Weights of a small GPT-style language model, trained from scratch on English Wikipedia: width 512.
MLP neurons of a small language model. Each row is named by its layer, matrix (up: input weights) and neuron, and shows model dimensions 0-169. Each number is 128 + 24 x the weight over its row's rms, rounded and kept within 0 to 255. Numbers have three digits each.
A block is one neuron, or neurons of one layer that tend to fire together. After each block is what it responds to, as a language model described it from the Wikipedia text at the highest values.

L2.up208:123140119115128143093151220106137139119125148162123137137133112154118159112103154153074131158119089125109120118128133117110140117129142131133107148108106105159079148175109107154141123128150172087132135147123116136113132066116122137105118107151147150132138155104121123139162100120157105158093086130130115113139152180141097115122138152127134139141130128157143143137156114145159109127155108102121130100104093157125099082102146143096115114140132153122144169169134123139136101154171113123100100073143136141122120143
L2.up368:165118157140129119092136135105169099088130163114119083125160135121134115141161167091104105152142134100116139128109164108122112101134164116147145090138102129090113101122109154133121098101133168102145138104120131118078146096145114143112107119139108086172153138102089187143139106177118134167190139110133121124069124110127085120152099118054142111097113154150138134143118129120157140103116084136146170148131187146133112165101140150119091140136129110166126106127115096161144137161131103105150143143154123102121148110
L2.up1377:147109134133114139148138132089130066129159158117136110080137115093141060156111130145113138168108134131130141111118132116065119122120125124104141083130086152133104165159098147132142136071102139123115146094119125158074067109139124107150102159141157158166140151130095143162159133119128124165122093110123128120137153149084132145179104110115147110119092168177124139165126101160104122091104113079112143119143130120126137112112130142089125158154134080167138093096133125174142166120152132134113092080174117098129106115
L2.up1481:142076082143114110116133087130124151126107125128136153139114075133100134112122110137120175101187147078175108139159163126156144146149136136108123116149094145069123125112203128153092143149163107143146132157132126109143129102132142116165130113086093144149158106135097123121141135100149127108112102142138149136067135129147129137114096117104159153140101118133127090105141122117123133156101033108136138096135105151161123139115142125103140129151129104102106115090175177122089087150157109137114098127135141117116134129
Line breaks that end a markdown table row, strongest right after the |---|---| separator before the first data row, e.g. sports score or stats tables; weak elsewhere.

L6.up711:120115144153089133102096136152145122096129138095165166122109117116127111108104104088079161106130121121135056105173120133137109110112143117126145101114093106109119145137095125153081122137123119098095113093151063101067152151106180115114150106102094161167144143151122142112141133127156176153127115122117111134184121143119118122128194131134128111134157136121109108101155152099127112131088164123167092114161105113116130088129137139119127144125155129192159168129157089058170153108146127115109140107141109107127108117
L6.up1321:123158110135092128107122125116128104109155135115163148110115133146134082092175136062145150122119098102119073084149095127102094124120148095137124136117126117126078156151076103119125116144132137105132107124179108141077120123107158106121138154154100142121164179141153129117133082131131159150065121143164099136165133117105135153074195143158149134138112138162104135092101182132160131154135130116170139113131109099160109153112111123131139148149148080129131171099144111119135155118175133097116148139111073094084110074
Subword fragments inside multi-token proper names, mostly surnames in tables, credit lists and citations, such as Ben-en-ate, Gob-ert, Los Gat-os.

L7.up41:141166150114122159175112128148137121123130126110104088161156141131161116136151087118139112093167086119095144102132130155071051129108120145130152120120102146131104124131114114131128120147124117115169120101144156125141147127171132117113107138156087148107119124137105106118116149168133121124172117109147121112121140147105106121136150174143128145118152138124151113146160102143182095135157160065087100122146154136174120114180163117176170170108118138145152079148144151161135118124121087138131117155102158070098126123
L7.up569:129131131097179107081104153175171091108067140119098127111125151091146116169143133104163174113127100114158185122135148135157096113166154136124175111148162095075181160120108095103107133137115130142113109094088128135144150121095157139139117139141158153131131167088156149141125097101127129149128136126137129125125151128132118137136126172132151145132108127099136129140116132132110114121143135146128113130160144101116154113102135154121155163132094139116101140142117161102145110154137106145149139120128130115092102168
L7.up613:089107107115098157170102105120138178161090155124125087164141156118125126104165141144113118153136164137132121105120120120110084150109138169125133122141126089122145103152093148128110151145129127145114127111116126153128127113145126133157143143105093131164113095126152121124122125135137107131177134126132129155140180165117087125112171181094098093038129105110182148130126127121105093138143130144136146111115128155141154141147124128146164122116113122131139134134132118123181138168098133135162100141142146113116136157
L7.up772:092097152102119120165138142124130106179131121119157112122140113143114113119112106096183144092127169128126119120117154163111114102111130122036141130161106133117169133101160146083123164119170084147136101086138145131149125124169116149131128150128146129109116130162139095125161102133101094109148145132152133141090190129118135085137118123131131079131111092130176113132164129119140141129122077097146140168158119167118135112104117102154115121115110112168094091135138105114171150120121124119139142110072143124131140162
L7.up1563:119112115119131141132118125128112106095138087074145111141137110102119152142120081100153123133133152114125120138116122114125081127123149120135123076147106132102102121132138138157081129137120113132151122100104098105107106086136158139165161112114116132099086144113126112082163155106123122105113135065126133120146167099109090134109149177108129130128136125110125136121119129154137111110146123093147146110124085117188107118186136102091144115104109159112117081127113144124155120118099151109148110100174128089118146143
L7.up1653:120111105111122155116172130154138133145099129097158159132131102150148130134122093160145123106125138100067115103163124107096164112112096128103091087156079101120142149149129139121097127124126162164187153124154129101111092059159095113104166135132146128117099115095127130208131106141103103112156139130099152120093185130133176184122172143134114126121122141107104125142117165089102099125154200134085098162158149151180108150106152152147141142105113140131158124151136119169154123141099130149111109108118146043088120115
L7.up1715:077123093164178094119116132119130135118092093163088110118126146064128145127116109108164122094114132114144140141132135135140115120131161158152099116158138114114140143132117144121120120128157107123135112094139103180135139155116148161154103122147151135119114112097144141148090115123143147107139146146132127129168165115125143164159135119129171136133061109112109159094149106183144127133108096135130135120116104155124124086111161128138187132094113148111140140126130098088159090136146081131124142095151147074073077142
L7.up1980:108104159173120130133147103147071113148151166108160137154102130109124131096125110131139102129152151104112109123150142130110088137097097114101083113125112115146150129135107117151096124150109115153151102067139179063121137105108182123112120116104123155139110138133180138106111153120110099130079159106156160101180124128138104110083197183116094165140164113100118116159133147105167153103128117137121155137128078137157126145140121167155128165138136106154146159173111130118149101126138136115132095120135141155173132152
Plural nouns and pronouns that head a sentence's subject, just before the verb, such as they, the two, Kalmyks, fragments, farmers.

L2.up698:129126152117087162114124119124128142096120122090129092112102098139118097182164145097116093145134167135121130103160156117073122094138104130117132120124105138120114118143118142118137115163124174138147109176133109144126101163126115100109132120144119164120100157132115130103147107089134142116100156091133070090109098093151152129084124140154115161109139158120167127126113145107150112134132129112144108119162111083134140164099104179096132153101121158147135121141103161130131149173116129116137144091178120051118120125
L2.up838:118134124133111123117084097105135151154128130100124102122118147137135097144132133129161121100131118118108144147133168172141104131119146168144152105118113109106114143148150105125125150130118124124132107091134104125136120121126141120114136100201094103116115124111113194125126137139104092126133176129137102108127135157098132138111166106101143126123130083072129170158137130096110100137121147142167139137138120149145168126161068136147134115144162129116176114135139113138140122148091138158141109097146102083120076204
L2.up959:155093185123080137128102115130153160160120121090109130143134134093126088156145137123108113087142134123150061154141168152051107142137127170140106115131140138102072109189150112134070140129140147133136118084106134139099125134160126153102144138137101138152136124147147131124135140123141142115128162141148113125176183134127135119114156154114101125140123136090138137122141162162120109148135096106158113119103117140200136113169067105120124114115106111138156119122097115153184118148111123095140119139145117055135116163
L2.up1620:108127163154105137124138125131139163148137087094119086163116112113143076156125126163143127121136140102148114156113109154098091143107125151149129126135127125132071113159149150127080102130110113122127104130107107120112126135150152154140140157185119150107115133181159124098140183116149120120131162070141116167123133127142112094083158154105130138084139122107151162112108132128133116117141107095118142119162115133158166099140091108141126144105117125081171089145132117129186173168125129110172124111155146067126145147
Plural nouns and plural pronouns naming a group, usually after a number or quantifier, e.g. the two participants, three survivors, others.

L2.up423:192151141161098136113109170121158163099143093137106133144206112125141123098120111112150140130096149174127118126155086133151123088080110124135161141129121105075126147129139162151110113167119157136157131076114135132134158097134147149155135092132095069140078109105144098113122127118102135103101142147107124095111103111120096103160156132104121096152135109138096130103108093123120072133149172134151115140166128096142127141149110134170125105127196135149130144146120159126104114150111094120109128138144138132162154133
L2.up453:157156123144135088135156140170144180140137130144129118107147153068120119100104164113146155095140183113145137122121136116173104124155132083133140141093152138139128107111097106135100144122125141176073141087146143118126131116172117143088197134113120150125086105113137144118094116138131150135108097119183110135120121144109115139113118143169181117108128114101094168116148109142173121173151117108115136161139153168115119119112101115113176115086138163114123086121158128132123160149128123162130123120167101126120143141
L2.up603:157060077111151153148146145115119141191127128125153120113109105127139110129157146130133121112111146107089114151105162165144165107110161130125149112160091157117140153126100127115104154108112072137089130051109088158155161114092130127087134093116131091133137123150093135187143145111122140161104124127150123140101125139138116159142143136117088143140136121121150096090167101138130125151127136127098147126185163114086152142174132138113151117147170110122126123142124125086132116106133132090087158130139133184110140148
L2.up919:147119128121108151129152119153147094090137151154123123083107125148160096141145139130099189154135131119143106111133149131146114138144173114129141134128118132106147128086078137122153129165125085114107130139123141131159147146119130136089155092088106132144103138083101134141092114097126124103103144067146119123175116158128123107076095071120121141112156106133133113128116145149117138119085113118141118136176138105100142169135152126127166136186128144098119133095138128107124119139135137107118156141147130135095165150
Fires on the token just before a day number in biographical dates, such as on after born or died, month names, and born in parentheses. Weaker cases are mid-word name fragments and table delimiters.

L7.up167:131175120133108187110156138128136126125137120095117137114111122110102107133077108132145139114146128123115111187163172166133178185125098116069115162094128107118133127132108148092165070125137121110102148145105099125105144114157150119147099127133144138119126126119101082171122123143137121130096111127086143103134127129108139073136123134135147164127136108181181095135177140136150105124097122103157134124092156131174136057079123137124129120144140125165109137142111098081135080163077143166131115146126154124146076123
L7.up695:159134114111160154181159124147107131109126137079143141178142150187139098143161163146116119113081147170159152114149083125124152149107085108108128121143114153099134160109141113127158146136100107137121133105140112151144134117140141100125117156121136139132138148135111108087163154137170148151186089116070138098108168116092108096183088155108162112115144116122151109112138126125136164113151123094108116075130156129142078111105119175113141097138157132127151102130141151137111129085170135140129147093118134123097156114
L7.up795:087171104076157126145154173142121118112148128055142129102171096150082143119132095101158156107122160162121100147121144161147112149167120149129119151098134134113129110135131137123111132200154095142118150133119125120109115102138129118184087091139125107141074129133131115109134164158145133131124130106123124125100140106130138103166118107180122124106090132122158101196127128131114142155112125106134112124100119129120130115123159105135151151136148152136124106137158128160150153106190130127110150141120104157128114158
L7.up840:182127108126112106103153120144098158112100167112104124116167140104148141134106131167125112114174059147133153119113101167134156100118111087150148158097119175138086153110144132156157131121083097113189147100139095107149157106144135157131113122142121140139092144142126101138134131082159124101080083151074118118111104123145095093125110182131130147162113143121114125108141165166103125145155147066122100134115149103122101087120137148145129123103100084153154132112168153088147124121133105101130156092150153106090113114
L7.up1030:138122121110134099130131131090146158131132116097151143112143147111175124135141153120086190136142126107131109146165121210128137140085131128117135116156122162146127111129085103144143137114127106140145160089152147102133138111121099144098095128080182148116132164123103120163164124105164125147107082138088114116124117112136114083145124133110143136089093096127118118171139119138098160136153118111131088124154197208124115123055127142107133127108131121095106113154141151107177119112130130129094130126132167129121093146
L7.up1054:119101132113109106131137115136209117117111159120123093101129119094090158216081101085118199093128115136114150127130129134098134099132144144175114147138137144129090145148154128138161101173142119105149163144128087077164118111138135124140111146119112122129147140112137134136187118151137150156098113116133101120155116089164113157137129103091121119143091115111151129127134137168113115112129158137138102129118167110101107071126145110130110108110142105131128128138128068145143125167149153115124154088138164150100105112
L7.up1742:052147173140139139131140104154149138109133148145157099152119149120122137142124082103150175102104125126127107129127167102126121106123136145160137129132133109143127122112146149093117125142130142090145133135113109135128106134104140130150132143136133138150117131106187174123158104140141158092119141153133117075118152106146139115103111141104090149123105125090146103137108130151071134110132141096149132154112142160113128067143157121131121112129108161119131106164129112133111129134141160123148108119140153114124103153
L7.up1869:102149144125172156145187100113154093106163157132129128141138154136123115108128115090107180132120119153117104142139115143148156144154173113069107175087081117108139161169127146144117114161104138113127095146120122142098117133106109033175097152102117156119130140124143101120145104172147161131150120124144126093179094087120129092138153149127126125126135148160150093096094174108123082123132164114111154181132138139132128122107136138154128117132119126180164139130132096069129097156114164089135152133113133114113094097
Tokens that close a Markdown table cell or row, mostly the line break after a final " |", also cell-final %, digits, closing parentheses.

L6.up573:127178138094165143144115122158131174121115108138108167105129120116123141120101125115145123169122169143119178118162124095108167063143126143101100106198117141122111140142135157103089171159152113146139090107101142137121050104140143169122141135096097133140118163129121149078091127136156119108132148119113155133166103144141135153137122089106148127144089124108139140153117135124133131091149142146121104153150137111112143109135162116120128121082103137136134158127161113157153153158165151100142141109147142107112085097
L6.up1072:108133088135209124137124129143131121109067121088099131142115126069115125117097101108138129097153142112139161093167163107143133103166117154116124080159133113105136173128135168113094143103139138161167113124109133139119079109166144117096096107141127194116112157090156132140101084176135123093137148152131145099141166146142136131123106137097136125131076104090127111130143135165127138100127142127111127133173180132138097118093156129134121116069112108160134164124146125109136116141137082116147103109143130031124106141
Fires on the word right before a bare verb, mostly infinitive "to" after verbs or adjectives, also modals like would, can, will, may.

L7.up676:098099166133099132111117112136127076091110170077115174125144132145157157115112124122136125127106092139154078118164099144131106079136122129125145132084122125134117141122095153145128121100176138132121111135174093154096138161109140103088117125166100100117171132167130105130166117125114139145099161124133099149116134128124121133104148128128105119183150144162091134122128142128113081131113126132172114140144112113147141132123156118136120123145136101138151134130118173081130125137173174110127156116128129105118107079
L7.up786:145169049152127146116125169128122133105141153129136095097115135147117120157098141087142147115124114107119127117121142165146143139102150114113119118115112087098073152121114154110112120148114148109144154160121119148111113136137106122125138215128119135148115096129165128099146147120150162119132139149124107140161122112124094118131174110113175117151140145141136109132129170126109170162151169123129100143136142131135112139118139163164145117160132100138119144129180120138111137111101130143155134101137110095128176134
L7.up821:153119153133111162087080124145118134132144147136137180140119133107137099138136139083141129105100167157127101124154139124129113141115120126154172142117124092120137140120112155117090135089121105107108087107170118124077109143104164117140106127110117170116121159156141145115148109125109153138084122146084110145128098121131131106121129141161143127126134121138137089100131131128126127113116144116127102118145127124126137093133117148108152128114137127149165158090098112073152120167156149129139151148110149117068160109
L7.up1418:124147124131137076122103098131171144120119108154125148118128151135146146146168117134125108140147137152113125119153132110136130130137112168121146096101116121143099134133151174161147134128153159154124137096122134143071104121151168154139113146126144165153111123122145142133154132144147127141066131174128085170135129141129075105183167148140122111136119137151115111073098115138128101122128115131156136113080110125150128131104079149104145096129149072109133082131178111152114119083159166114150111143104101103091136099
L7.up1733:122086135096154146070133122138142088120128103095148106138119112096133134101141121077132129109131089111083123102132150147121109121123149144131150107118134125096142109153137110136096147107147144132101090124145098117089149158117137141108090139127103127133137164111155112145118162114140110114092144126108117162149120114096104085118084138174133112116146116121076143115089116103129138174139117133152138126131107117108120125103104141143130117129133112129131153134133053090116119116107157108119141145139134117109167186
L7.up1738:121133132104147106127170121123112099145135152104136115117090108145127111110116161127129078114149113130075123106128077148099116161122146098124176140112135093128096136117138127102144118161129118103128138169159137149100101121107163130116128154173076098148161093134137139171132143146125100136127108127125101116114130174136131154169161137106125143109138160143133141123162174152120132123110142097103131138125144152109169126111121085135128098121163135149193108118107104144131116142155128103150143119105132091106148145
L7.up1762:182138090089142103118138106157100113098158161131123122150130106101121095159150117135165151153097135152135113109145161124144091155138145086094143137171161123155064108145099158106139124119125129116105118121139082137098109156114106113110139109109106180152138134128129133154146148145139124127132134151131153194132133113154096118127130129145085134123121151113106086137127149093124142126121113120154072153110129132168115138136110126111145104160155146171126072116205088157161132103126151138111090104147128094151163134
L7.up1790:139156101136163150133176122119124108131102128165087108124111116140116091186162161125148134124101101139147101089143203145131130171107127115106153135125143167101139117135131172141096077111108103156141148184130093152139131132104082090123155125127122159135149136121130120140125141083144120088137144162141126100115125165135097131153137140131100096160131154141127115139126074157199144176162127144125076079120141136104129131076113157167137111108137147115112161113136143128111191146124131098169125096093118115139155120
First or middle subword pieces of proper names and titles in tables, track lists and rosters, such as Cyndi La-uper, B-order-line, Boil-erm-akers, plus en dashes in scores.

L6.up1053:149127097129147116112121102138150134153082096147128148155100174165088138098097128130085115107123150096082107075185096168109099142127130145125135083113138104103119145125107148091172099113121118137120116131117169103121138187172090153137182111133128140133165111140096155162142133097124129132130145133139095096100138127122106091167136133119107132116172137123153157136132102120131102142158165147137140158087100142093117131137125117151123134126177108089098092147129128123097173133121109173114118097106152121101152092
L6.up1156:135127121133167113141157099158144085112141105138088135173138146138138138122111124089125163154101114115129096112161136165097111104109144159165147158119095138124133121114168177062127114121179164122162161104138112170120146168153125133128111121117119111150116091101105113177116124140122118139096116143132127123139176185101116122124182126154114095076163104126116126132153073165111140140146135105117103106146178110124127099107148103140142145132105158121100103119094066143149133137113131157171150104118152142080100134
Mostly "an" opening a predicate or appositive that describes a subject, as in "was an", "considered an", "as an"; also newlines before one-line biography descriptors.

L7.up76:131108117119105119139121139132121132117179170137131160156113128138111146120104099117118101150086141127084130136124144124108107152147103164127121112124156118118098143093132144162154129122173153148159142125170126148106112133127112101162111106169166095131156120093143144124131149123139092113137102114148144111138125176130117137131143121129131129084133164107128159106167151123122134113131099121147134118078097130094127109112126142168130159147124126184138095127088121157145126165106109139128119104114151150117145118
L7.up472:153110089140136120132152135151104115127086140167092089109153122108086151176106095110118103131162131147149104118141145144105163133138097144125146144151132179135145118122168081174115177116153146136134151140141128126140116125168093145119125108119102121102115109146140162140126058110141127084134130112142099110101099129167101164106112155111168121121155116107130112123143170113105098106116105136111097133086168127118120139145069091097098115148095115101126123129168149122134152136094157132119140109131093151135111128
L7.up1013:123138146090135115133165115090073113141130136117149122100157148145088130096090144099156140159130174105106116137123148158082139120115182121153158078161164127131135125141138202127107146113168165101119147150131089149147138156106124092157137104113128180186137074091131135136146115115134098145127140127119139123115153129135121147120112204151163117164137122130159150056109143149102152112162116125092106128143124173131124096148128102105133137136164159170097095137107154112142106116116081122137159134143114126142140126
L7.up1088:077124119122160101161139119121155114138067116065120166087131169142134089140088163135125112180134103132120162108130125098099157126107125099100120099136156133131143134148109127117133125138125075129172162122117146135170103077152119169137117169117135114104132109122097124108137131126099089132088158081142142114145122171136095105157168147115103157137107127146136158139192118121113107131132149106182144125084159159119122146148137127120102130090143091129147138114109130120091097092096170119109152135116207131101136142
L7.up1190:084105145075117121109102117132127133142110129120126148099125134107158109124141110111120123103076135146116121108134098131143137128119135120134135116130144167160117140140160116161144120150099070102168154099142150132129123133122129113189122124103119122103114130087107143108099122137126105148125112179171127112098151136139118164121106103128121146132136177118108114106165137113125141143115120117148159148171115112120166134142098110128137131132096145140149107120158130084142132133128138166166125031125135125116097123
L7.up1345:173138148083141104125142119113093080124155137120160133129082110135126114127064178146094131134134151106146133135101138130082095113146135073134129146128160113088122139093134093071149128139134134126095160149144137118160143137131096127067086126123106111123180141102168176152122097145162131063119112135133102128139107131167162117161144127124129125102171128123094127109147126106118119122151092151136101086076132132116124149141161119098145130143139129101162131138164091171136123152106132104165142089120090128116120118
L7.up1548:120084123091144132131093140117159137132137128146174114139136137164115103170145136164080144105138150125091141095091094116140106167121112127152108143185154139153158172083125122080101114112170178140130116138114121107152157181156130156108123114130070116124124132133112153134117099162131108110099129120126119120109134147168097137123133158156143146134156098128101099101144099144157145152127078116138163134160138120125143127146113110121139142154133147124128079163124096123127101130141162156115142095115102129137094093
L7.up2033:134109095144112096168105141182106122096125123163180145152127180130101120087125128131115102111113110091143120115120157175104136117112119108155085121094139108127146160101153146110174115137147191135164148119127129134122149116151139149176141119116102139169086108169103102162124152144098121089119126135131118058117139133098136100127139144139130160132138125104147148110134118129143150105109121111137129147097141131119166130125139144130092116159130097112151131143129120109113173086147148161142100118140167168150125165
Fires mostly on the article "an" before a noun (is an Arabic, as an alternate), and on Russian/Slavic given names and patronymic pieces (Vladimir, Valery-evich, Sach-ko).

L2.up570:156125121117122154150144099105110121149121089141068130182165120146076122128159152119136098156119165137124070164140184100130148138128141147133158153132119123140109124128131115117164158112134171109123110101107089140135151132130107143142179121146133115153110110143079098140116118172125187109122134092154144113123136140111141118133131139099133084114122148122138129122137088135146151149099156116075155132144115140120134156104135155094132208133140108139145125151168182146163166141108133091157107111127139153135142144
L2.up766:119147122131141170119141120114072153145114151146109131102126096135139093129173147128094087112138121134116132168113190152109159132097148115147130131124099168000150130109127122122109096093129202121092111106104095113114101122101101147170137121167145135107116091156147132148126099158123151125124136083136080119152135108099113174145161089084092105121124131142122127107097104107124168097082135114106159103105116150113137133123155099145141142116096136103111142142135157158114138157112161165130106133101116117143125101
L2.up1437:127162138117130139132124090164173171139115061177090101158128104154109125139169133139089114079142174131151140144104071142130122107114119132106166139116114171126136080154164113119095157163172135105157151099133135139120108086100127117099156146140128142125113141159132106147169123099121096116141102113132063106141117139150118119140136143126126125166136072092066158118149054101105131109147167108113127137125119138088181153107119111102105146056107083123099147159162134158119122118126110114145114091095129112090174117
L2.up1570:104147114117109137128124145146101087156102146136092149108121116135125112116178131125127119124143150142096131155124170090133134133145134115169135122177126183131123078120121111145138084107140132129110100150161120111109107107103133163123120090131138107110122095101142097116080136097106131153134129131093117123159099130149120139168120162100162109130141136126152117154129132119159175109150138151168144119116129134143186141140113174135109143163101133176172135170131151211116149144148086141160136129121145157137163145
Inner fragments of multi-piece proper names, mostly first names in tables, cast lists and results, e.g. Fer-enc, Stan-ley, Mind-y, Pan-ath-inaikos.

L7.up110:117106114119135174108106137121155107164124203089125139097108157104090129110127100090132116112058153068095114135156133159133168128169121144078107102126125111132142171110137126099094167147163049102135151113108119085150128120132109106121123137108151128149120134161133144125112118097118152130109152144118173091103162108084164108107103137150120147190131126118115120113093160097113094096108177155138129132155142123135109149112116152132079155114128109088114160144141142147123127127125084147059123098138125123145101142
L7.up325:154121096131156170148119178123142147110127138137134158131122147086125141153089177140148097148121170123142122117162130121168150100123142131118114150146146122084140168109114119152116129152129120153145102097156095132138177126108147128078128126121128124133105149182105130155087150131124136130092132127134110118162215154134124158124132121078154166144087167110166119138126115167133142084135143148120099110146148102147159099102108108107115181158166150086105110156170125125139139097126135144138142158151122119127139122
L7.up364:122144162151131171086122135110135095151144163080089112094083160143140147099071152126121128171072150122148130167160139160160166089145110135105113117127136150143165194114156118091088182112108104135115155124141068135160139145118093121129165126134151155104103108110107131123169155143105121134138116136107189100112128144130142170153094086130099172115177122144169114104142154124116109101136148150137105135160147089135133115118125176121121157115216160083112112119165110113124117135095141131135098125127130154120150136
L7.up909:114149147150126119075079176138155162112133119098131119104175126098153144122165138136104147104142119074177145142124114106129092118124153137131138074140108138122120175131120123097135118157183108134117142123150118114121125136133149110156128167128191123125126143139133116099150088138111133147123127099128114106139142141130141134122141155142132151192120140131136153088101078139087149127135178118121138126157136133106143157098133134095145131101115121112125111104133119142116128112100126133089115119128112128106160142
L7.up1240:148103101099115165109158130140155136114182144144160126091128140115129161165093152106122101125112122111147154113152123062102204146128155149145131106115108142131156126125093126106133112083095131126086104121161146129185102144124134093066126123093113113131142119135117102180133141128104135181111150154157121119165160120105139120132194120108121144106110150113124129150159119143119100138164140131100131129139110105107144066129157156120103183150164053147125152160112124111121138119115193136119124151110099142154123139
L7.up1297:125143105145127137108139133140153165137166182117133122100136114089126117096103132149093115122075158136124149128156103152156154131150158121127104097146111128121141161101174159108106151155087084093097101118149073121168152144112137149145108133120147127172120084157125156148198151148076116111096140154120174099178124133115130124118158153137108145152165124142127110120121124142114127138110120118093123101127115139105113133108087112110111135126195100105133152123127125114085122101119159145101141116116129182157139142
L7.up1442:100107129104116092082162175131132121111117113130143122157165132110119142133100168130135096135100185084104117150185143120139143124134157145150135136154145145076151184123103142134114114163132149153090126150099187117138144145140159170142117164108102116167148142165100097160144162126083152116087099123104134099150218168139117119107146104159113157125123129137155146140131117134118107074097128127119181133118132085139097139147154122149161175142218146132120122136162156128140127179106161131138108112152125142102127135
L7.up2035:153120108143089103104118132151117114151124114144150127117108127128089172108072236146122131103101122097137132090138122100145145130128138120116062144126106187113145137124117122113083137109149056161101113159089127125140128133127126141105115122098106148121150105132113123156102123117113114100155153117146055135168164111108169142135140133094136127142095173126107148149156144118106116126143112124104112088158148135087147104149132145147089103160125116126124150148161131095137092141149136129104117148139121138124112188
Tokens just before a day-month date in biographies, release notes and tables, such as on, born, Released:, table pipes, and month names.

L6.up113:098136131126120175144137122123207144137158109132161101102185146173164156131118187143138114132100134112139144102134134149141150148120085116077150118164087114126154160098114086085090106124101094140063091104142143175159125172125116157086146095140156116165116088120110129146160148128142133118077138155154142122133134126120125107139145134110129114149140125133138123099128114121118081112151081122125154120162150135147123108100152124118104154111146091123123106104146140125149102114112130157111097163153100155122092126
L6.up732:146126141111155149113152153146144135107136127148131097101167143120127135158124121118108090145135153102119114124135109131128116107124155125158094134197158149126138171150135180101129142148188105115151100114129109123134151160106158151109161140155131107153136094150124117147186138129142058168099136157073180144146146157161097122124140093125122149145107111125158098143164095161135115115094123125102106115095121092094114116124105178120141087109172128144118148109137108135114124158111124158114173151148094182105141166
Tokens that open or lead into a full calendar date, such as on, dated, Release date:, or the month or day itself (on 1 May, April 5).